Weights of a small GPT-style language model, trained from scratch on English Wikipedia: RMSNorm before each block, 7978 steps.
MLP neurons of a small language model. Each row is named by its layer, matrix (gate and up: input weights; down: output weights) and neuron, and shows model dimensions 32-159. Each number is 50 + 15 x the weight over its row's rms, rounded and kept within 0 to 99. A neuron's up and down rows have the sign that makes its largest values positive.
After each neuron's rows, "fires in" lists the words (lower case) most often at its 100 highest values on Wikipedia text that the model never trained on.

L5.gate241:35 45 48 49 56 62 97 35 48 48 77 40 37 59 23 51 65 69 65 57 40 46 63 50 40 63 27 36 40 48 27 30 34 65 60 48 45 61 59 54 47 58 40 59 65 68 58 37 59 75 43 34 27 58 37 59 59 39 50 45 56 38 43 66 75 72 56 51 61 44 49 44 52 63 20 60 21 42 56 51 56 39 59 37 39 42 40 52 45 36 61 66 75 50 79 66 34 65 41 45 67 64 64 58 17 46 65 71 59 45 73 49 33 84 44 34 74 59 75 40 55 54 36 33 30 67 33 57
L5.up241:38 46 34 53 68 41 42 53 45 71 67 58 60 57 27 40 42 60 47 80 23 39 57 12 27 40 28 61 53 30 43 63 49 50 66 59 54 63 42 47 45 53 41 27 39 61 58 50 42 52 65 15 43 52 73 57 53 46 40 33 28 54 11 30 47 47 65 18 52 56 11 46 59 45 67 19 54 47 72 33 45 25 71 38 44 55 51 70 64 45 20 77 47 44 64 74 38 54 61 63 66 94 38 74 58 60 47 58 70 49 72 58 57 68 59 44 59 66 39 54 53 53 40 45 52 46 44 56
L5.down241:39 47 39 60 39 47 63 23 52 47 37 60 45 59 49 53 60 47 59 47 42 57 74 58 71 40 48 38 35 73 20 57 22 46 60 63 36 44 61 64 30 30 62 50 62 83 72 36 46 46 37 48 19 74 28 60 51 45 56 59 70 38 45 68 34 70 35 38 55 26 58 48 67 53 40 30 33 70 36 52 44 39 54 45 43 73 33 36 38 14 24 19 58 36 56 38 58 86 77 58 40 32 28 45 36 29 59 10 73 48 73 21 66 53 53 27 42 44 53 51 66 56 41 47 52 35 33 39
fires in: "on", "once"

L6.gate117:53 56 74 52 30 45 45 45 33 46 57 59 44 77 35 76 52 52 57 47 70 41 89 47 54 57 33 48 53 38 36 70 62 38 59 57 65 38 68 83 45 42 33 54 62 39 58 25 52 56 40 72 46 77 48 31 32 47 52 33 55 49 59 50 72 64 31 60 42 52 73 59 63 48 40 45 39 65 58 44 58 51 26 52 56 69 55 69 38 20 62 37 39 35 50 39 29 54 17 40 37 61 53 67 15 65 62 70 32 34 66 41 88 54 46 67 57 17 94 32 66 76 50 59 27 65 48 64
L6.up117:40 42 54 28 55 56 47 53 49 60 52 64 40 62 20 78 33 37 68 38 33 64 74 49 73 79 46 47 50 31 56 84 49 30 41 54 30 38 67 63 50 23 39 70 56 56 44 57 25 46 65 45 64 26 80 65 52 39 45 49 42 41 54 31 29 34 22 38 48 31 38 39 47 56 37 61 54 67 33 46 49 56 65 49 57 62 59 61 48 47 58 39 63 28 57 59 57 44 19 48 43 82 36 66 42 66 39 64 33 64 84 66 55 49 76 55 39 55 51 24 34 46 37 46 43 39 45 66
L6.down117:51 50 66 59 58 35 17 12 56 34 66 43 68 74 45 45 60 53 52 47 79 32 85 30 68 66 42 37 39 64 34 63 48 65 46 56 46 66 68 28 54 48 48 27 32 50 73 59 73 54 52 47 39 55 60 49 48 66 47 44 33 54 55 60 43 61 33 33 52 37 28 39 53 65 25 50 51 84 50 37 51 56 47 40 69 73 51 37 52 33 75 16 75 56 69 55 54 65 58 64 49 54 40 91 49 40 48 58 47 24 60 53 64 62 80 40 43 36 59 16 40 60 25 53 46 81 61 63
fires in: "on", "once", "assets"

L7.gate254:32 17 61 62 56 37 61 49 62 47 27 44 57 53 30 58 49 40 42 66 32 35 41 41 60 54 78 69 42 46 39 32 35 60 72 56 55 42 57 73 19 44 51 59 67 57 53 53 63 42 66 61 70 77 62 31 72 44 67 45 39 48 61 30 72 48 49 28 54 09 52 68 55 00 33 47 19 65 38 46 34 60 34 44 60 57 48 66 51 54 43 46 42 77 61 57 53 63 27 49 49 59 16 42 30 59 56 56 32 24 95 35 67 36 54 45 48 35 59 45 23 45 49 44 39 72 54 63
L7.up254:25 25 54 58 43 65 31 45 52 61 27 52 57 79 30 48 32 70 57 43 62 54 70 35 64 64 43 54 29 56 40 46 44 68 82 67 33 72 55 53 47 53 40 61 73 44 68 43 52 46 55 44 82 74 81 39 59 32 46 52 49 22 58 39 51 54 59 39 49 14 74 41 48 29 39 49 29 63 63 40 41 53 48 18 53 38 36 50 55 47 31 47 37 52 76 52 58 47 14 42 42 56 08 46 19 57 45 61 33 60 74 27 55 28 34 41 65 47 66 22 19 51 68 48 48 65 42 59
L7.down254:47 47 33 71 50 50 49 00 47 66 41 54 40 50 38 51 37 44 56 62 49 55 50 38 62 58 19 27 65 55 21 39 51 19 55 81 47 28 75 48 39 64 25 49 53 46 69 19 61 51 43 32 58 54 45 28 17 47 45 52 38 32 50 71 33 71 44 29 79 43 54 51 51 29 32 30 37 72 47 36 59 48 54 62 63 48 61 58 59 24 58 61 49 58 32 69 56 55 39 54 38 43 45 50 41 52 73 47 65 51 45 54 73 51 52 43 40 43 33 21 54 46 56 33 49 37 29 59
fires in: "on", "during", "once"

L7.gate118:44 37 70 71 54 43 52 45 42 57 51 35 42 37 57 31 27 53 37 47 43 56 27 00 37 68 48 52 51 48 47 31 54 60 87 41 50 26 85 52 31 64 53 71 43 75 33 60 41 57 55 42 48 54 51 55 37 41 85 31 70 29 55 67 40 29 54 59 38 53 38 27 57 51 30 49 35 50 36 15 59 44 17 50 35 37 40 47 29 14 40 35 54 31 65 59 56 51 73 45 30 62 27 57 42 28 52 78 53 46 52 43 56 89 64 30 36 67 46 42 44 48 73 30 50 64 46 57
L7.up118:25 29 35 84 15 62 54 49 54 36 29 41 77 46 51 32 55 79 64 47 50 35 39 39 62 43 32 75 49 56 21 65 29 25 35 51 47 37 69 47 53 65 77 62 60 30 35 70 64 54 38 19 54 48 67 41 42 52 60 37 45 29 55 52 46 48 68 66 48 44 21 60 47 58 41 64 44 59 51 30 45 37 32 40 55 43 26 36 59 26 48 51 29 52 85 42 49 59 43 52 45 61 35 41 48 70 47 47 40 49 40 31 54 81 58 58 41 54 46 00 73 49 69 80 50 53 57 56
L7.down118:52 61 46 63 62 52 44 08 38 45 76 50 79 42 63 57 73 44 46 37 46 57 69 51 73 44 40 60 47 54 49 59 61 56 41 49 33 68 51 49 29 57 67 67 37 36 47 40 63 27 53 38 75 48 66 40 66 57 45 47 22 59 49 27 38 50 31 39 50 49 79 34 35 40 48 45 30 62 51 44 46 48 63 99 42 52 95 51 29 38 40 39 52 36 37 66 64 55 48 52 41 61 50 41 68 32 38 54 63 42 31 33 72 19 41 42 20 32 34 29 59 35 57 55 40 32 49 41
fires in: "at", "in", "on"

L5.gate387:27 50 60 60 56 66 51 56 37 60 54 40 47 42 16 61 48 58 35 43 09 25 39 36 43 61 71 39 45 43 47 47 20 60 99 60 38 69 65 46 70 64 62 32 42 39 41 53 43 49 29 66 65 34 68 48 60 86 48 48 48 65 56 36 23 60 66 18 57 49 61 66 55 56 44 41 45 29 52 45 62 45 69 30 57 65 33 63 46 35 70 56 61 72 34 37 35 72 75 59 53 80 56 60 32 68 76 45 39 22 53 62 51 33 58 53 56 21 50 56 64 53 59 65 53 48 40 50
L5.up387:45 44 86 37 53 85 58 72 60 60 55 44 45 62 18 52 55 25 47 38 32 32 41 39 50 51 52 53 40 55 68 70 47 73 66 64 45 64 59 34 69 62 31 42 48 52 32 68 34 52 64 46 61 50 56 69 59 52 57 43 41 58 47 76 20 93 61 31 47 60 67 64 39 62 53 56 24 30 53 44 64 17 55 40 60 59 70 47 69 20 58 38 68 51 40 35 47 39 98 45 63 62 40 60 60 40 56 50 29 38 33 59 55 55 54 49 68 16 44 76 39 49 20 62 50 36 68 45
L5.down387:43 42 51 64 45 60 30 81 51 58 83 52 43 30 27 57 44 37 69 78 36 43 26 58 56 60 51 59 47 43 32 50 43 45 51 33 45 56 48 49 83 42 65 68 37 52 37 68 58 63 42 57 70 45 47 52 19 66 69 48 52 48 31 68 32 72 52 43 81 62 68 50 43 50 71 62 48 61 46 42 55 65 63 41 46 72 50 25 73 66 31 27 61 48 57 15 51 53 52 44 53 67 33 36 47 50 38 59 36 34 55 58 47 27 37 64 60 55 35 49 74 56 63 42 48 73 08 27
fires in: "members", "assembly", "campaign", "membership", "brampton", "example"

L5.gate356:32 60 35 27 39 52 43 31 37 48 51 52 36 70 31 65 56 42 00 34 53 36 34 45 48 39 80 63 47 54 32 48 57 39 65 30 09 47 67 53 33 43 43 66 61 50 70 48 33 30 66 49 55 60 33 32 41 32 85 49 67 54 49 57 63 36 41 50 54 44 32 61 35 45 35 31 50 39 55 56 43 87 57 56 53 41 46 61 38 55 46 44 52 58 62 52 07 41 49 37 55 31 77 22 22 33 29 78 40 43 62 47 61 43 59 49 36 51 77 74 48 42 41 40 55 40 42 63
L5.up356:45 22 38 31 52 36 29 57 30 34 55 20 48 75 31 46 53 42 07 46 59 41 27 63 39 40 59 54 40 62 49 34 48 62 69 48 15 50 52 59 60 55 54 57 50 34 84 30 29 54 52 52 64 59 51 22 54 48 62 64 72 35 45 52 54 44 65 53 57 41 43 54 41 62 39 45 51 56 59 48 76 79 59 49 63 34 61 42 35 33 58 41 61 66 63 27 17 48 62 50 69 28 69 28 20 56 44 65 32 41 35 58 46 39 48 61 47 58 55 60 24 40 46 38 69 50 54 67
L5.down356:38 68 55 58 62 65 78 49 52 47 36 55 68 56 69 46 33 63 82 51 31 68 48 57 56 65 50 41 66 48 53 45 38 57 45 61 77 50 47 35 43 40 65 48 34 62 27 32 74 54 50 45 46 56 35 64 56 42 00 59 53 66 38 43 39 31 40 42 48 56 69 50 50 32 61 59 37 62 40 44 34 38 30 33 63 25 41 43 77 77 50 54 44 33 44 72 82 40 50 62 52 73 49 50 51 51 34 41 66 54 48 45 57 60 45 32 49 46 27 55 65 36 79 57 21 58 42 29
fires in: "later", "after", "since", "lower", "like", "throughout"

L4.gate258:33 32 69 60 63 73 52 70 45 65 39 16 60 64 37 61 50 57 53 49 35 51 52 43 40 51 59 48 50 07 59 53 29 53 56 50 49 66 59 48 36 92 30 54 31 51 67 50 64 55 61 45 57 66 56 37 47 63 44 57 67 53 29 36 44 50 52 43 57 47 35 48 74 53 22 50 65 44 75 24 79 44 40 82 17 69 44 46 26 46 82 42 48 42 56 72 19 52 41 50 49 52 18 43 78 60 60 56 59 29 46 58 74 46 58 42 62 59 41 45 38 61 70 31 20 38 36 55
L4.up258:40 36 76 60 48 66 47 61 51 54 60 50 42 65 39 73 43 54 42 50 40 54 70 51 29 41 35 50 39 24 48 51 35 60 67 85 40 66 63 61 31 66 43 46 37 62 50 43 22 64 68 81 67 63 51 43 48 65 66 58 72 72 34 31 50 33 64 87 47 61 67 30 74 44 41 37 46 38 56 47 35 40 45 67 57 57 27 62 65 54 66 33 52 47 36 46 09 12 55 39 53 70 42 25 65 72 40 46 45 15 76 42 59 71 35 41 20 68 39 52 68 56 51 62 27 47 61 42
L4.down258:37 42 39 69 62 46 45 36 19 57 53 50 73 36 46 59 41 40 76 51 40 56 45 14 67 73 38 21 42 30 52 66 32 51 53 52 44 39 77 51 35 46 54 73 40 44 62 32 58 40 38 21 44 25 31 76 37 62 57 88 45 36 23 61 43 29 45 53 39 68 72 41 52 46 43 71 34 46 67 35 61 63 25 70 54 31 59 47 52 52 54 65 48 52 80 57 43 42 61 46 33 51 64 43 54 67 21 10 50 47 56 34 39 85 46 35 33 72 41 25 54 48 50 45 37 44 55 37
fires in: "at", "atomic", "atlantic", "edward"

L6.gate373:40 52 17 25 59 52 13 42 28 45 72 77 55 72 15 74 34 76 57 29 44 65 28 79 35 29 25 38 46 47 51 44 10 67 47 60 57 61 66 47 39 54 50 52 60 49 45 49 39 54 59 39 20 51 40 48 40 53 46 44 38 60 50 46 25 50 42 71 68 56 58 38 48 45 58 39 87 37 39 32 63 44 73 26 61 50 39 25 39 52 31 62 29 29 51 48 54 80 66 45 67 43 60 30 56 64 53 55 49 59 64 35 65 23 37 40 61 58 54 56 58 57 62 51 28 34 66 53
L6.up373:43 60 35 19 55 51 15 47 29 58 54 76 56 63 30 73 46 71 61 41 55 79 29 62 18 18 26 41 32 60 47 55 25 52 49 48 53 64 66 49 41 63 39 44 58 44 39 54 50 77 46 40 23 54 51 34 42 38 29 43 48 73 58 59 32 48 52 80 57 62 39 51 43 31 61 30 74 44 30 55 55 35 78 29 44 44 43 48 45 67 36 60 32 38 60 35 65 74 64 38 84 29 57 46 50 72 47 48 53 67 65 18 57 23 54 40 72 62 41 64 45 49 46 50 34 23 69 59
L6.down373:48 54 35 59 81 65 42 02 43 46 67 67 56 44 27 47 71 58 61 54 54 61 56 61 47 54 54 50 50 29 40 37 55 49 59 41 69 64 64 50 54 44 67 33 80 34 49 41 71 78 59 00 41 56 49 23 41 55 58 22 38 63 64 68 25 37 22 57 62 59 63 63 58 63 35 30 65 45 51 45 52 54 38 31 58 46 66 38 41 27 16 60 26 33 43 37 40 76 83 45 54 11 47 03 39 66 50 50 78 46 47 31 55 50 42 65 48 57 56 47 75 39 48 54 39 42 37 44
fires in: "the", "they"

L7.gate125:38 43 29 38 30 69 58 50 39 64 88 21 64 39 31 69 57 43 36 65 61 20 42 32 49 31 73 61 48 56 12 67 56 52 50 48 51 33 81 39 48 57 62 56 68 50 62 56 31 60 26 60 45 28 47 52 51 67 69 26 52 54 48 49 60 60 57 55 34 47 50 57 15 44 41 57 26 27 61 49 51 39 55 79 16 47 47 42 42 51 34 53 60 52 56 28 76 49 64 42 58 36 37 34 55 69 56 62 54 31 64 54 48 59 26 72 29 56 44 44 41 67 28 71 42 42 49 52
L7.up125:40 41 60 47 30 51 46 58 54 50 48 52 40 35 53 34 18 55 69 27 59 61 48 44 59 61 65 63 44 38 60 59 73 39 43 63 33 39 32 52 81 41 37 49 31 49 39 36 71 33 57 86 20 40 66 47 87 39 33 58 47 64 43 68 44 51 57 27 51 49 76 40 48 20 72 52 46 60 59 34 81 52 58 71 48 70 57 59 36 38 45 62 49 31 30 35 40 51 56 28 44 33 62 34 63 35 64 66 26 52 50 64 63 44 56 38 43 28 52 52 37 55 42 74 40 60 52 52
L7.down125:63 16 45 58 49 66 54 80 52 27 50 55 53 50 73 48 42 45 49 31 30 67 58 36 47 45 44 30 27 63 62 54 57 55 50 44 51 43 82 08 73 64 22 53 46 31 45 75 25 54 48 45 32 40 58 51 47 45 86 46 11 48 66 70 45 38 49 54 53 80 44 28 55 16 41 41 67 44 74 55 34 55 75 23 62 43 58 41 44 44 47 51 47 47 48 54 52 49 41 40 24 41 45 31 55 44 50 31 67 52 58 44 56 49 66 68 44 39 43 59 20 52 37 50 70 71 54 63
fires in: "members", "votes", "labour", "tour", "past", "membership"

L9.gate340:29 76 32 09 70 68 34 45 44 47 42 39 49 68 57 75 35 17 56 74 57 30 49 45 33 63 42 54 47 36 55 45 60 46 77 55 19 32 71 33 46 58 51 61 61 51 60 72 77 50 64 57 57 51 42 69 29 36 30 53 49 76 42 69 49 44 38 48 52 49 55 44 40 63 46 22 57 22 70 43 64 41 58 53 48 72 51 49 46 43 81 51 66 36 39 73 24 66 21 34 33 81 73 33 40 46 51 33 56 43 66 43 56 58 20 42 52 31 52 44 37 28 39 27 54 42 43 58
L9.up340:61 51 43 33 64 52 35 53 54 13 54 50 38 46 35 63 58 42 68 44 34 47 38 45 41 93 68 50 68 67 50 47 54 47 24 33 79 54 70 64 47 47 25 41 71 23 49 61 52 60 81 54 38 42 54 43 55 59 37 74 66 66 71 32 37 74 33 41 40 55 72 64 57 48 54 60 58 65 49 66 58 31 67 42 55 33 88 44 70 40 66 25 43 63 58 57 43 56 63 47 54 67 72 50 37 48 77 53 60 35 39 16 80 41 33 42 23 42 19 39 55 41 66 53 42 46 35 74
L9.down340:62 51 57 48 54 75 70 45 67 62 49 64 30 47 43 37 25 21 42 50 45 59 49 64 42 63 63 51 38 71 58 60 52 51 66 82 38 29 71 51 32 36 57 45 46 57 56 61 56 42 32 55 56 42 32 22 77 47 56 21 47 48 63 62 54 47 57 52 72 45 73 59 75 48 60 56 42 69 53 09 29 49 45 37 58 46 49 45 68 65 44 28 46 58 59 60 70 30 42 63 50 41 49 64 47 40 36 58 40 66 57 66 55 63 36 57 41 58 77 38 40 90 47 49 23 70 76 30
fires in: "after", "of", "what", "began", "despite", "since"

L4.gate83:63 56 39 44 47 63 53 37 39 45 61 41 57 49 38 49 61 38 43 51 13 18 42 41 76 56 36 52 20 53 47 32 54 49 46 75 62 39 67 42 44 55 28 81 42 27 58 30 58 46 51 42 38 50 28 57 34 53 65 60 56 54 53 29 64 22 54 50 51 63 80 38 52 51 35 66 49 38 45 50 44 37 44 56 79 28 79 63 48 57 65 49 52 45 46 15 53 40 29 45 51 75 88 34 74 58 34 54 48 61 51 51 68 54 56 65 37 68 74 44 67 44 81 73 80 57 46 75
L4.up83:81 21 79 42 65 38 85 53 63 51 80 36 41 45 53 42 80 64 22 38 53 62 64 59 61 30 60 22 61 03 57 68 56 69 46 60 57 58 53 42 31 44 38 81 60 37 75 37 41 52 41 54 34 39 39 63 45 64 49 38 67 70 16 42 58 61 52 31 67 59 57 40 35 40 34 54 50 36 37 55 50 46 44 55 71 42 56 37 64 50 49 49 43 62 49 58 39 81 56 74 54 49 37 66 41 49 72 55 52 34 43 42 64 46 75 48 30 30 49 17 24 50 47 46 29 64 45 47
L4.down83:59 61 55 61 70 58 69 30 37 44 48 39 72 54 62 60 58 60 24 57 50 37 82 44 76 26 47 42 43 10 65 51 39 79 45 66 33 53 53 44 52 34 45 71 39 30 62 23 38 81 10 66 65 50 18 51 46 37 58 84 70 68 33 38 46 41 44 50 39 66 76 55 52 45 29 61 71 40 31 41 46 34 72 55 39 26 51 76 59 20 59 61 27 67 61 35 47 67 36 40 55 50 80 52 41 55 43 24 53 22 41 42 56 49 64 45 48 54 45 48 64 67 56 66 62 59 46 75
fires in: "built", "building", "training", "buildings", "train"

L4.gate367:47 51 38 49 22 40 24 45 53 41 57 55 58 51 38 29 58 63 49 35 47 54 27 66 38 50 19 40 41 63 21 38 10 56 49 30 51 55 58 28 21 45 47 46 47 55 46 28 40 61 30 47 51 51 22 51 17 43 57 53 61 40 39 42 50 14 55 54 36 49 35 33 77 60 41 13 91 44 38 43 51 59 55 23 57 48 31 65 44 53 36 63 47 34 78 69 49 63 56 57 60 29 32 11 42 40 71 73 69 46 67 31 69 44 50 38 42 49 51 48 46 45 70 49 38 51 64 38
L4.up367:55 57 52 61 43 47 30 64 42 50 60 54 49 40 40 45 49 66 61 50 51 50 34 54 29 59 26 60 40 61 38 38 26 42 55 21 42 47 61 11 13 49 39 36 51 70 36 37 61 59 30 52 49 45 41 49 21 33 63 59 52 41 37 62 36 21 60 53 41 49 24 51 81 63 33 22 76 63 45 56 44 54 58 25 66 40 19 58 30 61 42 62 34 38 72 54 45 58 79 53 48 31 32 29 43 55 63 64 69 66 65 30 53 33 47 28 39 60 18 57 55 52 52 36 53 28 53 44
L4.down367:48 44 28 67 46 50 40 00 46 33 55 55 64 42 26 50 58 55 53 44 55 52 32 63 36 63 38 26 45 48 17 41 48 59 68 26 33 64 60 40 37 44 61 41 68 62 49 58 63 82 51 00 39 44 45 37 16 65 45 57 26 73 76 50 16 50 39 50 74 42 39 64 62 44 36 48 58 79 61 51 53 49 63 30 72 35 32 58 54 56 11 59 28 52 49 37 62 54 62 47 42 28 52 22 25 68 52 52 72 38 44 46 55 46 27 50 53 53 53 60 41 38 47 27 14 52 59 29
fires in: "the", "they"

L5.gate299:79 43 53 47 28 48 73 53 57 76 18 64 38 50 42 73 33 50 52 59 54 56 67 63 54 51 62 53 36 00 59 66 59 49 48 50 45 63 57 39 48 61 41 75 45 68 39 37 65 52 82 43 48 36 51 48 46 75 48 49 59 67 28 34 62 50 80 42 43 47 71 44 87 28 38 44 61 62 73 21 62 44 27 57 57 58 47 29 38 39 50 63 59 53 56 36 56 42 56 46 54 48 40 24 59 54 42 45 41 54 53 50 56 22 38 43 34 45 51 51 39 72 59 65 55 67 49 63
L5.up299:40 37 49 55 55 23 49 48 51 54 37 56 45 60 70 80 59 54 54 75 86 47 59 52 36 63 55 64 38 25 59 34 48 53 61 57 60 61 52 34 47 51 70 62 41 47 46 35 60 39 39 10 38 28 50 41 48 78 55 48 19 62 55 40 55 63 83 46 16 17 53 56 50 49 58 30 55 67 74 24 49 29 29 23 56 40 26 62 70 49 67 44 31 49 54 52 51 40 56 51 62 40 46 41 46 67 17 60 68 41 45 46 34 34 39 37 40 60 70 54 27 54 54 65 71 59 44 52
L5.down299:47 34 32 66 60 30 39 15 50 56 61 43 70 53 41 58 51 42 52 49 60 45 37 63 36 57 53 46 52 22 65 26 52 61 26 28 55 35 51 44 39 37 50 46 61 55 35 40 37 34 41 47 38 58 36 35 30 41 53 49 23 76 87 57 31 58 53 56 26 12 49 72 57 60 28 30 32 43 63 44 50 53 14 31 48 45 57 68 71 73 72 52 37 39 69 41 27 51 65 33 50 29 55 71 49 48 18 51 58 47 39 31 47 69 51 32 42 56 59 52 28 32 65 63 55 48 59 57
fires in: "at", "school", "atlantic", "atlético", "sound"

L5.gate143:71 65 65 56 70 54 64 27 31 17 47 59 62 44 64 50 46 61 25 34 75 47 56 25 57 44 59 46 72 40 43 41 42 59 33 65 47 42 22 58 44 37 41 79 29 57 51 57 45 67 61 42 49 62 03 74 47 51 40 63 47 41 69 40 73 48 57 29 58 38 57 47 42 55 49 50 35 22 47 30 99 40 29 40 39 39 43 56 45 55 41 62 37 49 62 59 59 57 33 18 53 42 41 27 35 60 46 32 48 69 65 71 54 48 64 56 60 34 36 43 56 57 47 54 39 59 47 24
L5.up143:52 61 50 70 49 63 47 53 42 38 62 25 66 48 39 53 55 23 51 25 54 25 44 42 55 27 48 55 40 33 77 69 63 51 42 83 58 25 45 37 55 32 79 47 44 45 49 54 56 48 52 52 49 47 50 59 08 55 59 51 46 53 55 53 55 61 42 68 48 54 57 46 49 43 52 59 75 73 49 63 49 37 25 40 45 43 70 44 45 49 39 55 24 81 72 30 66 70 37 67 51 40 68 52 53 73 46 62 28 49 71 64 61 96 66 59 45 40 46 40 49 58 54 83 56 71 39 77
L5.down143:70 62 67 61 71 64 31 61 39 49 57 30 77 77 63 71 60 58 20 40 50 63 21 44 42 39 53 41 37 06 43 57 42 50 53 55 59 40 49 34 62 31 70 69 57 48 47 48 49 51 45 53 46 25 36 31 41 34 56 45 52 45 65 64 37 53 66 40 68 56 73 50 13 38 22 54 58 55 42 36 53 60 70 40 44 44 46 65 52 27 49 43 48 50 66 63 64 36 39 46 53 66 71 55 46 75 74 62 38 69 69 66 58 54 42 56 69 47 38 56 47 55 71 88 74 63 57 42
fires in: "built", "building", "same", "buildings", "income", "build"

L6.gate39:70 60 64 53 57 45 45 38 49 54 45 38 69 43 51 48 72 44 36 44 64 60 48 33 75 57 41 45 46 40 41 17 48 48 72 61 54 51 63 39 82 49 64 67 24 41 53 62 69 66 32 94 29 51 32 79 43 62 76 78 74 57 35 41 50 63 62 53 42 34 69 58 37 42 60 56 76 67 40 78 43 42 41 77 33 42 50 55 54 58 37 56 61 41 55 46 67 25 51 70 40 30 74 42 40 36 38 45 17 72 55 72 70 69 66 58 54 53 49 41 66 67 79 51 47 76 34 43
L6.up39:25 48 34 45 83 73 53 39 78 53 68 59 37 41 60 50 17 50 64 11 35 46 32 33 65 63 17 45 68 32 46 52 66 78 55 60 70 65 59 45 39 52 47 53 54 29 50 50 33 56 48 57 57 31 63 63 22 55 44 51 42 57 35 42 48 49 55 54 52 53 30 30 41 38 56 44 54 28 58 41 59 39 78 39 58 18 23 35 53 48 51 57 34 60 77 42 78 70 57 77 63 62 49 39 39 64 80 67 59 65 42 54 59 55 69 34 56 45 41 53 43 44 82 48 51 55 29 18
L6.down39:65 43 75 51 75 44 31 57 46 60 60 28 53 46 53 51 60 68 46 48 48 55 53 35 56 52 43 56 49 42 27 36 30 64 47 59 48 73 53 65 40 23 39 34 25 26 52 69 68 45 40 83 96 48 46 62 64 51 50 68 69 38 15 76 42 71 44 68 27 50 65 71 21 50 65 41 71 09 23 54 48 50 53 70 51 59 45 37 35 59 39 40 54 56 36 68 53 54 54 33 53 50 60 66 52 35 48 26 43 60 46 57 78 67 71 37 28 74 42 49 41 64 33 69 54 55 69 40
fires in: "building", "built", "office", "daughter", "used", "justice"

L4.gate66:56 49 35 54 66 44 37 70 31 42 43 51 48 34 47 60 45 59 41 12 25 90 58 44 44 62 27 60 41 64 49 52 64 83 42 66 29 47 39 50 49 70 62 28 03 58 59 46 63 61 77 66 74 57 57 60 43 39 34 44 41 58 37 60 62 53 52 75 41 46 79 43 32 52 48 78 51 37 52 31 53 50 37 69 41 48 26 67 55 47 45 95 58 51 26 54 51 58 27 52 40 47 35 27 44 32 46 49 49 41 58 54 54 41 45 56 61 54 63 40 34 54 53 27 59 61 63 21
L4.up66:61 33 32 58 49 49 96 36 55 44 49 66 52 30 49 52 41 85 57 58 48 61 28 57 69 71 22 81 28 58 93 46 44 30 50 39 61 53 77 38 36 29 62 51 42 34 55 33 57 46 47 39 65 76 48 19 45 43 52 46 57 41 59 44 64 48 64 58 57 55 43 37 34 44 45 69 64 75 32 64 26 38 48 66 69 38 80 59 43 30 08 42 42 47 54 54 54 49 28 64 68 43 55 57 44 56 35 41 28 65 50 70 59 38 30 68 52 33 86 25 28 47 47 31 58 53 53 29
L4.down66:68 35 46 66 56 42 61 19 43 32 53 39 62 50 49 41 51 59 30 38 46 39 55 52 36 47 35 58 42 58 73 50 66 10 70 30 48 62 73 54 37 55 42 72 45 57 57 34 76 45 37 37 81 71 39 27 64 80 36 31 45 24 60 44 50 72 50 64 52 43 53 25 49 54 62 42 44 61 44 41 48 49 76 75 88 42 61 32 53 44 40 39 47 48 50 64 42 41 42 56 51 68 45 64 62 45 63 50 43 59 60 93 77 66 43 64 39 25 99 61 47 33 41 21 37 57 64 41
fires in: "as", "became", "career", "france", "born", "states"

L5.gate103:38 53 64 91 43 40 31 59 53 55 24 68 37 42 42 46 55 15 35 42 53 39 84 22 31 32 29 63 51 63 80 48 67 62 81 59 57 56 57 84 23 33 36 33 56 50 58 42 41 66 60 73 68 42 50 31 54 61 42 62 30 66 59 33 48 43 61 54 48 66 43 41 62 31 67 51 58 60 68 31 36 58 63 81 61 63 38 51 30 49 49 80 46 56 24 30 45 57 73 68 59 83 37 48 47 71 44 55 26 49 64 50 43 24 51 55 30 62 69 64 38 68 71 85 57 45 36 45
L5.up103:33 46 39 82 47 46 36 47 25 63 67 51 34 52 62 52 32 71 69 41 67 61 74 14 92 74 16 72 46 88 88 65 58 45 72 29 54 72 33 56 46 24 35 45 31 38 44 44 48 45 62 51 41 79 50 30 53 60 30 50 68 25 40 31 53 45 45 65 66 54 72 67 55 34 52 46 45 50 40 52 39 32 55 60 37 42 26 49 53 47 58 55 47 57 47 30 57 34 47 66 50 43 58 39 28 58 43 57 40 38 53 84 53 50 35 75 46 46 53 55 52 72 50 80 63 57 74 43
L5.down103:53 45 64 60 48 47 87 00 36 69 51 49 27 43 36 53 53 52 69 35 24 40 52 43 46 47 41 36 57 53 40 49 50 79 60 54 59 69 84 40 43 37 44 24 57 34 56 45 49 56 77 56 64 61 36 60 19 26 42 41 59 46 54 57 40 49 11 31 22 47 38 70 40 81 48 51 62 46 65 58 39 59 34 55 47 40 54 65 46 34 47 63 47 31 52 57 33 44 38 35 48 42 56 68 58 80 42 44 35 38 60 32 77 74 30 51 40 72 63 50 37 50 64 38 73 67 55 63
fires in: "became", "as", "take", "on", "was", "make"